Weights of a small transformer language model.
Architecture: RMSNorm before each block, rotary positions.
MLP neurons of a small language model. Each row is named by its layer, matrix (down: output weights) and neuron, and shows model dimensions 144-239. Each number is 128 + 24 x the weight over its row's rms, rounded and kept within 0 to 255. Numbers have three digits each. A neuron's up and down rows have the sign that makes its largest values positive.
A block is one neuron, or neurons of one layer that tend to fire together. After each block is what it responds to, as a language model described it from the Wikipedia text at the highest values.

L4.down17:111162113133137108100128153162112054162129084096105178131104084130111153111109145145143088127146143147106156127150149132139114124089132138140144117149123118128100120097096143145106112118122163123151106144137114154180135117161121153108102097124130157122153112161123099129082119163130145140
L4.down25:087144135134132186138142143125130179116100128084130137106148171115132129111142157114118125177149125147150150114122161132130111125116170121113162116128157148115116074135157152121114139152110165122116155189121130157112155125171113140164131138169153134157112156100187174133154123106134124141
L4.down121:166133155121132113088147104138077103101100123129142153157115130147115135099095129155150137132154130130101172081071114107152166107147151124138124147135100106139092138132133062115130116143093110134133162164128156128085144134112083135115147097156122128119140132153102100128129113088159126128
L4.down348:102156123151143095135139113084142133105075117075151118157129121160143133097149113152152126125135131108082135157142116108143154171081118139137116106155134134084180141109167136127137148098133157094104176125076109114128133131164137170090112120167163122120162146118142117147151099119094142126
Description: Apostrophes in contractions. Apostrophes and the clitic after them in contractions and possessives, as in it's, don't, Caesar's; also is/was after "it".

L8.down7:094111107157100140097141068088155080127159099141145140164093153080159171118166151188161136110142150125148115123119100116122102126131101130126142120148154125150126104080096115151151102148151075171126168100103149127108133137126142170174134154112106110100133112153121128130119106139159160113
L8.down11:137128162113136173082146162129113109121116110077108074097123142133154127118145096153118129157156125125120149148119158166104157175099113098138114117124116130097144141155133119131138117143118149122124137107120126122126111144122140149124142129101154095113105135140124106104071129141146133168
L8.down44:122121120123116160158125178113132110106139108120069112133128117114132081119100123127125148109092145143123150172142140152136124130154153100132155073116101166149106117105139138163123113137146093077095146124129108141152160120125088139185142164150107120102146161138129111116121143118149158136
L8.down56:138114135170083113131097138106131113062160082160095120136103122113132130112096106135161139152180131153136134144133176116083124093139130101142117139110137127115116147170097121110098077124135135133096145109123093134157136126135188138112139135110127169138120168091107178087159110124173148090
L8.down214:120120120149120131132100154106133142106131136134145169143127160128106170102124136146107131156113087123095134150133147111106109101133095173162172175142093117082107156137146101117171116116144171114172122082129124149133114101131109100112116095113137155124146136139116139157096142148122183178
L8.down217:146083119129120175165108086100182112120110101129118087153118161097132124146168094114145121166109148113132157129164144101135133142169149130133124102139158131118142133144098131129094104136132149111149109125117147123128103164118142185113136111157094158163134095137103194152141112139122083133
L8.down219:133135120142111154137185126128108127087152150106088137169133125116103117121145156133121114168150103107119150137126094129142098155100143140100195073150179144143154113123084132103130158136100147132081138135067139156143149129116088104091134101116092128139078163129136085158072130117130125109
L8.down352:082137153163125155114129097104142139156136141081087085137153149131103124140145170137127140090107143117144146163117119100126099147091119095123130130176149128132109156189117092114142122124148130138158121122120133154137143134147110107104086146122095138134158135123139086109097076165116095116
L8.down396:132111142157124105116155117121117124124117116126142141085128157172115153131147151090172085124123119091155121113151139145101107119113134087126104156060153091158137081083114064112118151144169144150125100121113156121116133085155108093151123106140137125129126138124104137101107126125136150131
L8.down401:120090144162173115104128165118121170121161106118126139144112128118136086140127131105117124150148162174129140121142132159151113116100136122115125141106132134092143141088130126136083117153144147145127094124147106103123090127105119132133145118134109138110163133147104158143090122092089136117
L8.down600:143083137157106142149106115111106143114135122114133125142159125129112086100108102096093090125143131083086106102087163161068149133098137151104113116170151131133187153122131104144120112134125092110124149090130109124111158076127166128136130089112146109093119142139111142109137093173122121090
L8.down617:142102123094132129123140131143139141132105131120101152086131085131142126111143105158137098121155150129156140123120154090139142097128141094145126152109149157106148112147104137095161114143132119129087151115113135138127100129153126115141143104115141117161176126114135121109134141134126149118
L8.down623:137121154123155163113107112110134148140103140177126111151080096084113145136159110155135132176156112127124119159122115111187119169091154114143127142101163147186123147158101112122178119126124127134067080138118141111131116128109115155154096135146159088124141105156169088120089129103086146126
L8.down636:151116135128147129133126076143106116161181097083117091146110174174173124130131129138138114116104145073126120144079149068167101111085162111110123083113150108154135142133118139132132134178138163120159151158126107078150083126137147109109132123119105141150113109122104132115151160130127126135
L8.down655:083116133180135181152137126163118144128084102120144151103122137096081092161161156131089123158144129120142103176117155094136142139160134119136111126105146123142105142128094144081096120110083160134136159104137055144111173145118151121141136086151144102119128094087127152098126132164136170106
L8.down692:135170170124154146142098115116159112116162141115097087149129144117173139124127134164169149118108130125119101145096150118122114111094136118143126102109124152105127126134088126134114139127174112099075159123129115138128157122101111126086115164130140110117160141137147116125130157123104086136
Description: Mid-word subword fragments. Middle pieces of long words split into several tokens, coming after a prefix and before a suffix, such as umb in incumbent, end in independent, ist in inconsistent.

L11.down615:170110139160098116133148144122127092135143131126134135132101138107108152169108113155118110155141115086138146160166127137165150154139079116099113153141131097154119086154081122117109101088133128142139110108138175127107150112121174155176084166156097148175109118146121089126168131165114158120
Description: Incomplete word-start fragments. Non-final word pieces that begin or sit inside a longer word still awaiting its ending, e.g. rou in through/breakthrough, gen in gentle, ren in renowned.

L8.down77:186127117106117103124117158146120133130168096112126173136104148084101096073129145144144102115145134097160130124145100137127167132083130177151134110114107099150124138186108123160195134109142131109113171154149149124157105129138172125160166160138103138136145124116111137141121197130093148136
L8.down94:151147080121125134132115121157145132131136094178147166105181112132072138145137111151109124148123128110132126088150146105102146143108155111107131067120099156132136146110161144142148118114119099122170143155129138118142116137161107146196114124092157133132141117089126099102153114118168157107
L8.down132:138138128138125174119138181117146130160166104161060178177142119101151125139141139112114133113138114122127136082111152139096112139083104089131175114097171099164153122072141098112167136147127090119149110134097097148120175197121133141100139128109131113167097095157169157151115094150116166174
L8.down234:091123151132149167089128164153076105150167078132121144131112128150081110166110087093094103099122183121104097150110140129156071148120107117134112126140128155130160152078170150143121135166115150134099142126112099135126136133133141127120104120124114097116164132110150139110124132102131104163
L8.down245:156050093099120117128093125102148146147093157116099147158134139119078126113084150140141155165106101153123131098109127131119081132121111118133159140144095160111112112152158162169134104125149154156107117167135157153135140158147108149112143102121122087111139111135131119147107163101117141159
L8.down298:135108098109135114129201125145128124165095156102125117162114128145133122126116132121116149116148098103145148147169105160110142138075097122128156107093137097082163141114123133119144126099152150124113132096142149131076108134144126105123137095123120184149141136130147130160124142146111131103
L8.down320:135108100151097135121152150117160150137158152151112107111136138114127104155157093147131129076135160101126167158133118137095096116157124114119141134101172073110104125107154121147131131164101111154123161139105096106087165128130125102146098123150121111132114149150155149057158139136139080127
L8.down372:129115119135112152153137102101118098139076132116131180152133160088103168138140137109156129126102145107135127103107150144108142142130067144098123110165148143089143155095157086135148097138131156129112135126103123133134091142163109099125108093131121162114105182150148123107132099151128134127
L8.down409:146123113127116103140110118089128141106082184124133113139137134073125108182128095160121118133106131135147160134107163154135116119084128120132106140128155185120147115109071118113123171175117166118088098079145125071108144115152106106130139115160117145136168125128119109151135126129080157114
L8.down418:121140125140108114110140066162154151168129140066119088134116134113122144104118135128162132122102103168086151114158074136117186176124089144162124141097143123103117147195133099147114126123118096108121145133131149126111130095152114111143135113118121116163112127126156136105168139110098107117
L8.down477:141110161131156108150115156149143163134151091146164118154119138104121157121131104135155122094138117116120131161100101132122120126106101129067110129175079147143167114109101106097138142135145164119106190112121130162104139137118100137115129131131115172128131143132138127144114123095103130106
L8.down597:102141134152169131123119151109110118124111088170145146142140136074138110123144113103148102155145130136108150123129093122126125164115146119129085098128123133108171109109141119126146129142139129118130156153189079131129157182157112145113161133162140129148158127154105146094139107133133147084
L8.down609:167148120161118174115103129126090099103125135142152089102123132106091110096134114117139130144094127097158130128120109125114136146125115121118116120122119130087137159090159126141107122156141149116134115152119092171153106143122132126123118123146143139144113113118143137118146147106157113109
L8.down619:154092122147110109106100158074126119135146103147129145126108103092150124144132155123140151086103117122143134146120129171143098122116132140121124138153122115095149119090145080116161110145080102125133119118142112106130144134114083090151121104096209106140146167139123088103135116141137108095
L8.down650:132137089109168171115114104074128099131119121136134154109137135133091090188135119133118122107126101118128134135140127089152136166105117109116195144096119150145100138068086139122160160122098071151120120178123113101071110117149117099117149133190127156126157134099144121108160088103115123117
L8.down672:112104102136126173124185135062136119150131106087143095143120153128137106106113093080142110143093111130118165130102164123123178099105121125111090157115108148153164106057134099148149136135137116128148099152062125138071124105119177128093138091135137113103142140112124163111121133141109146162
Description: Contractions in quoted titles. Apostrophes and word pieces of contractions early in quoted song titles or quotations, like I'm, We've, Don't; sometimes mid-word fragments elsewhere.